{"num_hidden_layers": 11, "hidden_size": 192, "num_attention_heads": 6, "num_key_value_heads": 1, "head_dim": 32, "intermediate_size": 768, "vocab_size": 8192, "hidden_act": "gelu", "norm": "rmsnorm", "norm_place": "pre", "norm_eps": 1e-05, "positions": "rope", "rope_theta": 10000.0, "rope_fraction": 1.0, "qk_norm": false, "attn_scale": 0.177, "bias": "qkv", "tie_word_embeddings": true, "parallel_block": false, "init": "normal", "init_std_qkv": 0.0377, "init_std_o": 0.0468, "init_std_up": 0.054, "init_std_down": 0.054, "optimizer": "muon_hyperball", "learning_rate": 0.00492, "beta1": 0.95, "weight_decay": 0.0, "lr_head": 0.00618, "max_grad_norm": 0.5, "warmup_steps": 200, "schedule": "wsd", "decay_fraction": 1.0, "decay_shape": "linear", "final_lr_fraction": 0.0, "batch_tokens": 32768, "max_seq_len": 512, "doc_mask": false, "train_tokens": 274200000, "max_steps": 8368, "dataset": "wikipedia_en"}
MLP neurons of a small language model. Each row is named by its layer, matrix (up: input weights) and neuron, and shows model dimensions 16-79. Each number is 50 + 12 x the weight over its row's rms, rounded and kept within 0 to 99.
After each neuron's rows, "fires on" lists the tokens most often at its 100 highest values on Wikipedia text that the model never trained on.

L2.up546:45 42 28 47 48 21 56 53 59 52 40 67 42 47 29 56 48 42 37 40 57 48 68 67 38 43 44 34 44 34 33 50 30 56 42 32 51 37 44 50 46 32 42 36 65 43 55 57 55 54 46 43 37 30 87 70 75 42 50 67 60 49 59 58
fires on: ".", "/", "0", " |", " of", "track"

L8.up703:63 44 51 60 58 39 58 56 51 52 59 60 55 46 44 45 39 34 49 54 55 44 35 69 52 42 53 34 33 24 45 43 41 32 38 38 80 61 43 52 39 64 48 32 37 42 61 54 42 33 58 39 50 37 39 50 57 57 46 58 54 47 50 46
fires on: " to", "–", "-", "\n"

L4.up453:58 47 68 56 46 54 61 57 36 43 67 83 34 41 60 40 49 49 59 46 47 45 56 60 62 51 51 42 38 26 42 71 51 26 45 50 36 57 55 32 46 37 49 37 40 54 47 49 37 27 50 46 63 31 36 54 64 65 52 73 50 44 57 45
fires on: "-", "–", " or", " the", " and", "/"

L3.up505:57 50 43 43 42 50 79 41 51 59 66 60 44 53 57 43 54 49 52 33 52 54 61 59 52 52 43 35 49 50 54 64 33 66 51 26 16 60 55 36 46 53 49 62 46 43 47 52 36 42 34 50 40 40 56 70 48 55 63 43 56 10 61 38
fires on: "=", " and", ",", " or", " –", " also"

L4.up752:58 47 33 38 63 65 54 50 40 46 37 26 64 63 42 60 65 58 49 56 59 78 54 65 63 28 29 61 58 53 41 48 47 55 43 61 47 45 42 23 33 54 48 48 58 45 53 61 57 27 46 58 63 44 48 53 59 64 50 23 56 51 59 53
fires on: ","

L4.up428:51 71 37 46 55 44 49 54 28 47 44 57 55 53 48 51 58 59 61 63 50 67 50 54 69 39 50 44 42 58 63 58 64 54 41 47 71 46 54 46 42 72 48 59 50 45 47 45 45 68 41 51 61 57 32 38 53 64 27 58 54 68 30 56
fires on: " was", "us", " were", "ii", " be", " is"

L4.up245:64 28 56 43 58 50 61 47 46 40 52 55 37 56 44 55 55 52 33 68 40 48 59 41 62 36 41 61 39 51 29 37 41 60 54 17 63 59 30 60 75 70 60 63 49 50 53 50 38 49 49 51 46 56 37 48 58 33 38 43 43 44 26 57
fires on: "=", "\n", ".", " |", "\n\n"

L3.up414:43 50 63 34 58 37 38 65 55 53 46 79 40 44 37 45 18 59 45 68 50 39 46 77 75 51 46 27 42 50 53 66 71 65 56 63 57 53 40 60 47 52 35 33 24 34 60 43 42 48 58 33 60 46 57 72 59 61 63 56 51 54 55 41
fires on: " to", " years", "ly", " months", ":"

L4.up222:56 53 47 47 30 48 56 42 47 52 35 61 36 46 51 52 40 41 43 63 56 64 61 61 45 37 41 54 40 59 42 46 51 63 62 42 61 36 69 50 56 38 53 61 42 52 67 36 76 40 70 66 30 72 39 60 50 36 73 48 67 67 54 50
fires on: " the", " \"", "ort"

L8.up490:49 57 33 44 47 46 36 59 58 12 45 47 58 52 61 51 69 53 59 62 55 52 51 57 41 80 47 36 34 61 64 48 52 54 25 46 42 50 60 49 68 53 49 34 29 70 48 25 46 52 37 46 40 46 54 53 59 71 68 48 21 35 40 52
fires on: " A", "A", " a", " E", "B", "year"

L3.up11:59 41 39 53 78 61 49 58 45 41 46 54 48 63 52 51 61 52 41 75 63 30 51 44 47 68 32 48 49 45 75 39 74 64 34 69 57 60 57 81 65 65 40 37 50 47 46 48 47 35 17 67 28 48 32 45 50 14 66 33 41 48 44 47
fires on: "=", "\n", " \"", "\n\n", " ="

L3.up340:64 44 63 52 57 49 49 46 57 47 45 48 42 56 58 42 53 28 50 54 53 58 71 52 38 66 35 54 58 58 43 34 57 79 71 63 47 40 67 33 47 25 40 58 40 42 54 28 44 46 45 53 58 51 51 39 59 39 73 41 31 49 68 30
fires on: "\"", "r", "d", "h", "ar", "un"

L4.up578:43 58 44 40 44 26 49 38 34 53 52 55 40 59 42 37 32 54 49 52 65 54 55 66 17 52 52 38 33 34 36 47 48 48 45 47 55 58 50 38 77 46 61 75 62 61 56 59 58 53 53 32 48 61 67 77 66 40 66 75 42 56 55 49
fires on: " the", " of", " La", "a", " De", " in"

L3.up448:47 64 46 41 44 72 54 50 33 38 57 35 57 27 54 47 48 58 50 60 17 64 54 63 56 52 47 35 61 66 73 42 52 74 69 63 38 31 56 46 49 45 35 37 48 42 35 62 52 75 44 70 65 34 57 60 48 37 53 48 39 57 65 49
fires on: " by", "=", " within"

L4.up766:30 71 61 46 48 57 51 53 55 67 65 60 39 62 28 70 70 55 52 28 34 61 63 52 53 43 32 39 73 53 37 56 50 45 46 53 63 42 39 60 50 23 36 55 52 39 55 36 49 50 43 31 34 53 62 45 56 22 65 42 32 66 31 42
fires on: "-", " San", " Af", " took", " take", " taking"

L4.up372:48 58 54 24 45 53 38 59 64 48 37 62 45 70 55 46 68 20 34 45 31 64 27 50 46 36 69 48 52 30 63 47 49 55 62 59 49 71 58 53 37 41 64 54 81 66 47 49 67 62 55 36 54 64 57 32 49 38 49 58 44 31 71 56
fires on: ".", " |", " W"

L4.up67:63 47 33 63 56 61 57 64 39 41 51 77 56 67 46 57 73 54 47 56 45 76 61 66 39 60 56 50 43 67 40 72 66 50 43 42 46 52 53 44 45 47 56 71 68 61 69 56 54 38 30 61 47 43 46 35 44 31 43 64 44 50 35 56
fires on: "s", "k"

L4.up358:53 24 42 34 39 40 58 36 51 48 38 62 60 48 39 56 45 25 46 56 58 68 66 52 50 50 47 43 39 55 54 60 39 56 57 55 31 46 50 27 19 41 56 49 59 55 55 44 73 61 63 43 49 36 81 60 56 52 37 52 54 52 72 63
fires on: "'", ".", "/", "’", ":", " t"

L2.up412:42 44 69 64 50 59 65 39 63 56 60 51 32 41 54 59 38 40 55 26 52 31 64 62 82 61 56 41 59 44 73 36 45 36 34 41 39 60 41 63 48 53 53 58 45 47 34 53 55 89 60 57 40 59 44 44 63 58 54 54 52 37 63 60
fires on: " |", "ical", "cal", " based", "on", " cl"

L2.up152:44 41 55 52 17 54 53 59 36 40 46 60 35 47 63 42 56 45 33 45 60 46 55 52 61 55 41 46 66 48 57 58 41 61 51 54 53 65 42 31 66 41 50 43 65 53 74 20 54 38 36 36 52 46 41 42 41 40 77 54 31 23 59 69
fires on: " or", "d", " v", "day", "r", " k"

L8.up557:60 35 63 41 34 28 57 49 60 42 63 35 58 40 53 66 55 59 70 54 38 52 55 65 29 54 73 66 52 44 39 45 68 52 55 48 58 44 52 58 68 52 49 40 32 47 47 63 61 56 30 42 44 55 49 22 36 41 61 42 44 34 46 42
fires on: " |", ",", "aged", ";", "ber"

L3.up440:49 60 55 38 71 53 67 63 38 49 61 50 13 49 32 43 32 53 41 66 41 62 54 51 44 53 43 46 56 65 40 46 61 55 37 39 69 52 62 59 61 52 39 32 38 67 43 44 60 41 56 54 53 72 37 49 36 52 78 64 47 56 37 38
fires on: "s", " |", "es", "ing", "p"

L2.up593:75 56 72 50 43 57 56 46 47 61 59 51 39 45 55 51 60 53 58 58 44 45 87 31 64 48 42 59 36 47 37 44 60 47 39 72 36 43 55 33 55 73 63 47 65 43 40 61 58 35 40 53 44 42 47 59 50 47 42 25 38 32 46 45
fires on: "\n\n", " to", "he", "r", " be"

L3.up49:57 53 49 60 50 57 42 57 47 65 68 49 35 32 63 58 52 43 50 52 50 53 42 57 58 62 67 24 46 63 59 32 36 39 39 36 29 54 41 43 36 49 40 51 54 57 48 59 30 38 39 47 69 45 39 76 47 69 49 57 55 35 45 62
fires on: " and", " or", "n", " described", "ald"

L4.up69:53 38 64 48 24 39 55 55 67 55 31 44 69 61 50 48 68 54 50 48 59 48 38 67 46 31 23 74 42 58 48 56 47 50 33 68 57 53 59 70 55 79 36 49 58 32 51 67 38 28 67 42 60 57 49 47 63 63 40 41 44 56 69 62
fires on: ",", " and", "."

L3.up400:49 33 36 61 67 54 44 50 30 44 69 71 72 69 58 56 76 46 56 48 75 55 65 32 43 41 48 31 37 43 43 68 61 31 47 62 45 49 43 32 47 50 44 55 60 61 72 60 40 34 55 59 46 33 50 50 44 52 31 43 66 53 61 37
fires on: ".", "s", "co", "lan", "ol"

L3.up270:49 62 58 38 47 52 67 43 46 30 32 60 56 58 44 59 70 48 56 42 43 31 46 67 37 55 56 54 55 24 55 78 43 60 34 30 67 62 51 55 52 49 63 39 55 62 61 54 43 62 70 41 22 43 62 51 62 38 48 49 48 56 59 24
fires on: ".", ":", "-", " under", "em"

L2.up578:38 68 22 38 44 46 48 64 54 48 51 70 49 48 54 40 61 27 40 44 38 56 58 44 49 65 58 55 42 55 54 27 72 48 32 42 44 53 59 53 57 55 36 64 40 54 38 50 46 53 67 50 44 59 69 48 59 35 54 66 38 56 74 73
fires on: " that", "r", "s", "st", ".", "k"

L3.up631:41 56 34 07 38 58 49 49 65 44 57 48 58 48 61 60 50 48 49 51 17 34 39 81 46 56 68 33 49 52 69 64 52 54 49 57 60 56 51 57 50 59 65 51 65 49 51 60 43 53 61 70 57 18 46 65 39 62 41 37 43 56 67 49
fires on: " =", "=", " –"

L2.up610:37 54 62 52 63 57 52 53 44 43 58 41 48 48 41 30 44 60 39 32 48 57 50 32 36 47 43 37 50 45 69 60 68 48 38 48 65 33 57 52 79 59 43 53 35 67 48 59 35 38 58 66 50 51 51 46 57 69 36 46 44 58 40 47
fires on: "p", "m", "a"

L3.up676:48 40 59 46 63 43 48 40 58 30 45 34 60 60 72 58 69 57 45 41 38 37 26 36 67 49 68 18 60 35 46 37 61 48 43 53 52 48 37 38 52 58 66 43 53 52 50 49 33 48 38 62 55 57 57 50 39 39 44 55 21 57 58 52
fires on: " of", " the", " on", " |", "t", ":"

L3.up327:43 63 61 46 34 39 53 48 43 47 25 47 40 54 65 61 48 43 52 55 76 58 50 63 49 71 63 51 81 59 35 44 40 52 58 38 61 35 37 49 43 60 33 44 29 55 56 41 67 52 70 47 47 69 43 69 33 38 45 49 46 35 47 48
fires on: " |", ",", " mon", "ura"

L2.up767:71 62 63 36 47 34 60 50 65 38 60 34 45 36 48 54 64 71 63 40 54 57 43 47 49 58 57 78 30 25 52 47 38 56 55 42 61 51 41 39 84 48 75 70 46 57 47 42 54 61 41 37 62 44 39 37 37 52 48 43 33 53 56 68
fires on: ",", "vent", ".", " |"

L4.up261:47 28 53 44 60 35 55 51 41 41 64 57 32 69 45 59 31 42 65 58 56 36 64 59 55 55 40 42 62 48 67 29 27 42 54 37 56 51 45 57 61 29 53 56 53 35 35 51 38 76 41 43 58 34 50 61 38 44 43 55 61 55 50 52
fires on: " |", ";", "|"

L2.up632:86 43 66 44 59 37 65 53 50 49 44 60 65 34 60 58 46 39 68 30 47 52 41 69 52 41 33 45 28 40 64 42 54 46 47 32 64 56 18 49 39 44 56 49 39 59 58 51 47 47 25 53 34 60 53 67 49 52 72 48 50 46 56 37
fires on: "\n", "\n\n", " /", "(", " ("

L3.up600:51 73 44 50 38 59 69 46 39 65 55 44 54 49 23 39 61 52 53 55 53 30 41 59 56 49 51 51 24 68 53 35 49 63 75 57 39 38 44 36 49 55 55 39 54 47 31 48 56 48 50 37 43 39 52 47 50 45 60 37 56 58 49 58
fires on: " of", " on", ":", " during", " among", " |"

L4.up376:61 53 56 52 48 46 51 35 40 48 59 39 42 42 54 41 27 40 59 44 51 53 60 46 60 72 45 49 52 61 74 70 52 61 64 65 40 46 66 27 68 48 37 65 55 58 39 57 46 49 44 75 35 40 44 55 63 63 18 49 51 52 66 42
fires on: ",", " such", "se"

L4.up568:25 33 54 36 59 42 53 48 60 43 27 36 40 47 62 43 70 31 24 42 40 50 57 45 67 46 60 51 61 36 53 61 65 31 46 54 49 44 51 51 26 49 38 49 42 61 65 59 37 29 26 65 55 59 41 67 47 31 64 25 40 64 52 48
fires on: " of", " |", " in", "=", " throughout", " after"

L3.up723:45 22 74 56 59 49 64 38 47 47 54 48 65 51 53 60 38 39 70 54 31 54 51 45 59 34 45 64 44 40 63 48 42 45 63 46 64 52 45 58 41 59 48 47 26 58 55 58 50 76 71 38 57 46 64 56 53 54 40 47 70 56 42 43
fires on: " that", " of", " been", ",", " was", " be"

L4.up399:51 30 45 25 66 30 48 45 29 45 54 54 61 54 63 49 53 51 50 61 48 41 57 60 57 50 49 37 53 58 44 37 64 55 53 55 37 55 50 43 59 67 62 58 49 50 46 49 42 60 33 45 64 66 57 79 59 54 23 47 50 75 45 81
fires on: " |", "ig", "r", "nd", ":", "ene"

L4.up386:63 30 52 60 64 62 53 30 46 41 35 72 48 78 45 50 61 46 47 51 69 55 52 56 59 55 63 51 55 82 41 48 44 38 55 57 41 47 56 39 64 51 40 60 47 40 58 49 56 74 31 57 40 45 51 28 50 23 51 35 65 45 63 40
fires on: "s", " of", "es", " it"

L4.up339:51 37 56 37 34 38 44 35 36 54 60 34 48 42 46 36 36 49 52 59 73 26 52 75 71 59 31 51 35 41 53 33 34 50 49 29 40 42 52 32 53 49 42 46 54 37 36 44 52 67 56 72 39 50 44 41 53 40 55 42 61 36 66 48
fires on: " by", " in", " |", ":", " among", " boy"

L3.up405:43 56 45 74 35 34 30 65 24 60 41 44 72 55 44 39 47 46 46 55 57 32 49 52 61 50 51 32 55 76 66 46 48 25 62 46 33 57 43 25 41 65 53 66 60 46 51 70 78 76 55 69 43 52 52 54 44 39 27 44 42 29 25 74
fires on: " (", ".", " of", "dal", "d"

L2.up669:35 68 48 43 48 53 38 61 27 53 23 63 46 57 57 39 47 51 24 38 35 53 60 52 49 70 53 38 56 33 45 37 54 51 52 54 46 63 61 39 45 51 49 37 71 47 55 35 65 61 43 41 39 69 62 62 60 47 53 18 55 67 57 29
fires on: ":", "s", " there", " it", "em"

L2.up353:44 62 43 37 56 15 65 42 61 40 55 52 51 34 45 26 35 56 55 34 44 58 59 36 55 41 36 33 51 43 54 40 61 54 70 39 41 51 34 42 32 64 44 73 49 58 56 39 68 44 43 39 56 45 64 69 44 36 51 87 54 62 28 58
fires on: "'", " |", "t", "’", "-", " and"

L4.up451:45 53 44 65 46 63 52 52 26 23 58 52 59 53 42 39 72 57 49 42 51 15 64 34 59 49 61 42 45 70 61 36 29 42 63 47 42 65 50 37 45 43 47 52 25 69 49 45 61 29 25 65 29 64 44 56 52 52 59 45 57 45 37 44
fires on: ".", " the", "-", " elected", "bi"

L4.up365:51 71 56 56 54 58 58 51 35 56 33 65 41 57 45 65 49 54 50 51 38 54 53 58 75 48 26 51 82 45 57 57 51 58 27 68 53 42 57 58 48 63 35 51 54 39 44 52 63 38 75 53 45 41 44 45 52 56 47 33 53 83 20 63
fires on: " was", " is", " cons", " |", "igi", " o"

L3.up243:44 41 37 54 35 68 51 29 69 54 42 52 57 21 42 60 64 64 50 49 36 34 46 67 54 47 54 70 44 75 59 34 49 47 65 68 23 32 51 65 28 65 25 44 54 46 58 70 34 39 50 66 73 63 45 66 54 41 54 48 42 36 45 67
fires on: " |", " and", " more", " or"

L2.up624:49 48 61 44 53 52 84 63 41 38 36 53 42 37 41 46 45 37 52 44 59 66 45 50 37 58 44 58 41 61 53 57 59 65 46 68 41 49 53 21 42 47 42 51 51 49 51 47 37 39 51 39 29 37 45 56 52 58 55 29 47 43 41 44
fires on: "-", "ue", "g", "se", "ed", "t"

L2.up737:32 43 14 49 41 46 54 46 76 46 45 52 63 44 46 41 44 52 55 38 66 47 69 42 51 38 55 41 52 76 40 28 39 35 60 31 44 29 37 62 40 70 54 59 43 55 48 36 44 40 56 55 52 50 54 54 41 39 54 45 57 62 40 56
fires on: " and", "g", " &"

L2.up105:47 56 54 32 38 47 61 31 56 52 35 53 43 41 29 52 64 61 54 56 45 66 63 65 37 47 58 58 44 27 57 42 41 40 31 27 27 55 50 33 70 44 56 58 53 26 59 53 40 77 54 70 46 40 54 47 58 43 32 48 46 54 65 47
fires on: "s", "'", ":", "-", " or", " and"

L4.up244:42 72 23 52 51 63 55 38 33 29 50 50 44 45 33 50 45 41 65 45 57 53 53 49 36 45 53 53 45 38 61 49 24 51 47 50 43 46 56 61 46 53 39 57 47 48 47 41 40 25 64 30 42 44 50 58 57 35 66 32 59 59 57 42
fires on: " of", "|", " all", "-", " many"

L2.up431:61 68 56 52 47 57 77 56 35 62 71 79 51 28 36 56 41 68 62 36 53 55 76 36 59 46 63 51 45 58 34 37 50 56 61 66 48 42 47 43 54 68 26 33 52 37 63 62 46 59 60 32 70 20 64 46 66 56 39 52 63 38 35 51
fires on: ":", " be", " #"

L3.up166:51 57 40 51 57 42 56 41 40 46 57 48 44 55 42 65 60 35 47 72 65 61 50 62 52 40 45 67 52 53 75 48 66 46 78 37 58 42 51 43 77 73 45 49 42 36 52 41 51 46 38 74 37 58 50 47 50 56 74 42 49 43 55 67
fires on: " =", " |", " among", " by", " which", "="

L4.up614:47 53 36 51 63 58 55 70 33 61 59 55 37 40 47 47 39 42 54 22 39 66 50 66 57 31 12 51 46 28 53 52 59 30 41 60 46 56 45 40 34 36 61 53 37 47 52 53 32 34 42 66 44 38 55 47 63 51 49 53 47 56 48 71
fires on: ",", " and", "\n", " of", "–"

L8.up690:52 43 38 39 57 69 49 64 61 49 29 61 81 58 48 54 40 37 43 27 46 47 58 82 79 36 62 38 38 48 48 45 72 40 45 69 55 64 29 48 43 32 50 39 73 46 48 39 66 51 32 51 24 60 40 41 54 38 39 53 52 56 47 65
fires on: ".", ")", " |", " =", "86"

L3.up454:51 54 68 30 64 39 64 53 74 53 53 29 49 55 40 47 81 46 57 60 43 69 51 41 45 35 58 70 41 60 39 63 47 28 45 43 75 40 47 54 41 47 24 51 45 37 52 49 33 41 61 52 45 53 37 54 35 32 46 71 33 40 38 29
fires on: ")", " first", " who", "ly", " his"

L4.up467:40 51 38 73 51 32 67 55 62 40 40 66 34 62 43 48 56 61 34 48 59 42 44 50 63 53 54 29 62 37 43 59 60 54 33 54 31 67 62 54 43 61 54 46 70 68 70 34 35 60 47 53 32 41 58 65 69 65 55 47 51 24 72 42
fires on: " |", " a", ":", " 3", ".", " 2"

L2.up672:32 34 48 46 61 67 60 46 42 37 52 47 31 63 61 67 72 57 55 50 57 36 54 46 53 60 69 67 52 30 62 51 32 50 42 59 44 53 44 53 41 38 28 53 56 44 38 54 61 07 52 51 35 46 39 48 30 50 54 43 51 44 48 54
fires on: " |", "-", "F"

L2.up349:51 46 54 43 58 44 15 58 55 74 51 68 48 50 33 40 48 32 52 32 68 52 60 59 21 53 62 23 33 22 67 34 52 53 39 69 77 45 35 80 58 53 48 38 42 45 50 50 35 50 40 38 58 38 44 63 58 40 46 47 44 52 50 59
fires on: " (", "5", "0", "3"

L4.up724:57 24 46 27 43 50 68 39 37 40 62 38 53 58 47 50 52 33 49 35 55 73 58 58 40 58 42 78 59 42 26 47 48 64 56 68 76 71 39 35 55 47 41 52 49 50 41 47 43 39 45 55 34 44 41 60 45 56 61 23 44 47 50 53
fires on: ",", " over", " so", " since", " about"

L2.up683:44 69 53 68 46 43 61 58 58 40 42 62 41 23 54 38 53 54 56 63 51 52 35 76 44 50 59 48 49 49 37 47 32 46 40 40 47 76 51 60 70 36 39 48 68 73 42 27 51 67 51 47 52 61 51 51 64 59 70 55 47 54 47 68
fires on: "'", "s", "-", " Ac", "c", " en"

L2.up402:44 49 49 57 65 34 53 52 53 46 53 59 76 39 51 65 57 59 67 52 38 64 58 44 54 29 73 59 45 75 35 54 56 45 63 59 36 54 70 33 46 67 49 50 74 48 58 49 58 50 47 52 66 53 44 48 36 33 45 67 37 46 45 49
fires on: " life", "ly", "ation", "ci", ")"

L2.up550:41 44 55 42 26 30 54 62 41 47 47 45 64 75 31 66 46 59 50 50 46 40 55 43 64 71 69 49 78 63 46 52 50 59 57 26 60 56 57 68 77 55 63 82 56 56 46 50 44 72 76 45 38 53 37 58 55 38 39 63 41 33 42 53
fires on: "y", "n", "t", "ry", "ail", "ing"

L4.up704:54 74 68 45 63 58 42 67 51 46 47 49 46 46 49 41 31 47 51 48 47 58 47 40 54 24 52 35 75 70 69 52 53 54 67 52 48 42 38 62 21 43 42 38 46 36 47 37 68 50 54 51 55 22 51 40 41 53 24 58 56 47 53 28
fires on: "19", " (", "P", " time", "ography", ":"

L2.up500:42 42 59 53 44 49 53 56 34 53 56 56 67 43 37 58 79 48 56 52 60 74 37 59 35 51 45 36 53 49 56 49 52 55 57 74 46 45 38 41 43 33 38 32 70 51 64 54 44 66 35 38 46 69 57 55 52 45 47 38 49 53 46 27
fires on: "\n\n", "s", ":", " of"

L3.up744:39 59 75 55 48 65 59 45 36 11 39 54 64 58 39 70 49 56 65 51 54 55 49 55 76 55 51 74 41 39 35 42 43 41 62 62 46 56 70 65 38 44 35 44 45 37 37 68 41 68 49 51 62 44 46 59 56 60 38 19 38 57 42 51
fires on: "=", "ric", "pre", "rou"

L2.up437:27 77 57 52 39 50 47 45 64 51 51 78 49 21 37 47 62 39 52 48 57 68 51 53 60 49 40 55 61 57 56 29 54 44 53 65 35 78 45 54 58 46 33 68 48 57 47 39 60 43 65 36 42 53 56 55 47 52 39 30 44 42 45 59
fires on: "-", " m", "'", "e"

L4.up316:58 43 39 54 36 62 49 76 58 31 38 56 47 49 45 44 52 35 37 58 43 46 56 40 48 55 38 57 43 58 40 46 62 58 54 57 63 38 48 55 66 57 53 47 40 48 49 52 69 53 39 55 29 29 65 56 40 50 49 37 49 54 44 52
fires on: " =", "=", " (", "-", "."

L4.up665:32 56 44 57 37 40 48 30 53 55 48 60 30 76 47 59 44 56 58 29 46 44 59 73 70 47 44 37 54 43 40 66 64 52 48 59 47 63 48 32 39 59 31 57 53 67 65 51 45 58 63 31 60 44 51 54 60 60 57 59 54 51 64 67
fires on: ".", " States", " became", " |", " Texas", "nia"

L3.up323:46 72 72 43 38 44 61 38 37 56 41 48 45 45 42 59 35 48 52 36 52 68 74 54 48 45 42 39 51 38 56 27 47 39 34 53 62 46 43 46 42 23 24 62 49 47 33 27 40 39 67 48 36 50 54 77 58 65 40 57 45 46 50 41
fires on: "-", " |", "–", ","

L2.up270:41 19 43 31 51 58 57 44 22 51 43 60 54 40 65 45 54 62 53 43 37 44 36 57 55 55 55 37 46 50 69 68 56 53 43 49 58 52 52 55 47 54 32 41 59 42 62 40 35 63 38 52 42 52 50 68 55 68 47 42 45 52 52 54
fires on: ":", " with", " |", " have", " to", " ("

L2.up195:39 51 44 45 37 42 67 47 51 37 76 70 31 18 41 57 71 46 62 30 58 47 51 52 40 54 70 47 40 57 35 40 61 49 67 50 48 71 55 47 59 59 47 32 38 52 49 50 48 30 51 27 36 45 71 67 52 44 49 50 60 58 75 35
fires on: " |", ":", " of", "t", " at", "at"

L3.up163:33 48 51 57 36 50 68 60 45 70 65 74 60 39 41 51 44 47 52 52 62 30 49 62 66 48 52 42 43 46 47 35 55 81 48 49 64 53 46 40 38 36 63 46 45 41 71 51 60 51 74 39 40 32 43 53 47 53 44 53 51 56 47 42
fires on: ":", "=", ",", " June", " include", " included"

L3.up667:40 67 60 40 48 69 45 53 55 29 36 44 65 49 54 48 46 59 47 33 32 56 44 68 61 49 43 52 43 50 65 53 61 62 59 63 38 54 58 60 49 31 67 25 54 20 43 47 58 65 45 43 52 37 34 53 52 49 31 32 49 59 60 44
fires on: ":", "="

L3.up246:57 41 63 36 74 65 58 63 58 70 46 53 33 39 38 40 53 69 49 56 52 41 62 56 54 50 55 57 56 53 44 49 32 45 43 59 69 27 61 54 54 42 56 60 69 45 36 43 64 33 60 53 72 49 53 52 68 58 63 37 62 21 35 57
fires on: " |", "=", " =", "V", " app"

L4.up652:43 30 55 38 60 52 68 44 35 46 43 46 62 57 31 46 41 19 37 66 57 61 58 64 44 25 36 35 50 44 50 48 29 73 47 50 65 53 57 63 56 60 40 40 46 64 70 50 37 70 40 58 59 47 67 54 62 57 32 39 52 29 46 51
fires on: ",", " when", " that", "=", " if", ":"

L8.up271:57 42 36 51 52 36 54 46 49 62 73 54 47 39 39 38 60 27 46 60 60 42 71 58 51 54 55 41 39 31 51 36 46 37 33 41 64 68 43 41 42 48 60 31 34 30 73 48 61 45 37 50 31 41 52 66 42 65 47 61 68 44 53 45
fires on: " (", " \""

L8.up332:56 30 49 46 55 29 43 61 35 46 49 37 48 38 42 57 77 70 58 79 51 46 54 53 46 53 49 46 48 50 66 51 45 54 44 72 82 43 40 60 65 60 68 41 53 46 63 38 50 74 54 54 58 46 58 58 47 55 42 43 17 51 62 49
fires on: "p", " A", " a"

L4.up310:39 59 76 88 37 60 41 52 37 37 35 46 38 74 59 66 46 40 67 47 60 78 59 73 45 60 46 52 62 43 50 39 47 48 55 64 57 44 40 42 80 50 37 53 79 37 58 45 59 62 56 64 42 51 39 52 65 39 38 45 48 56 61 45
fires on: ")", "y", "s", "e", "later", " of"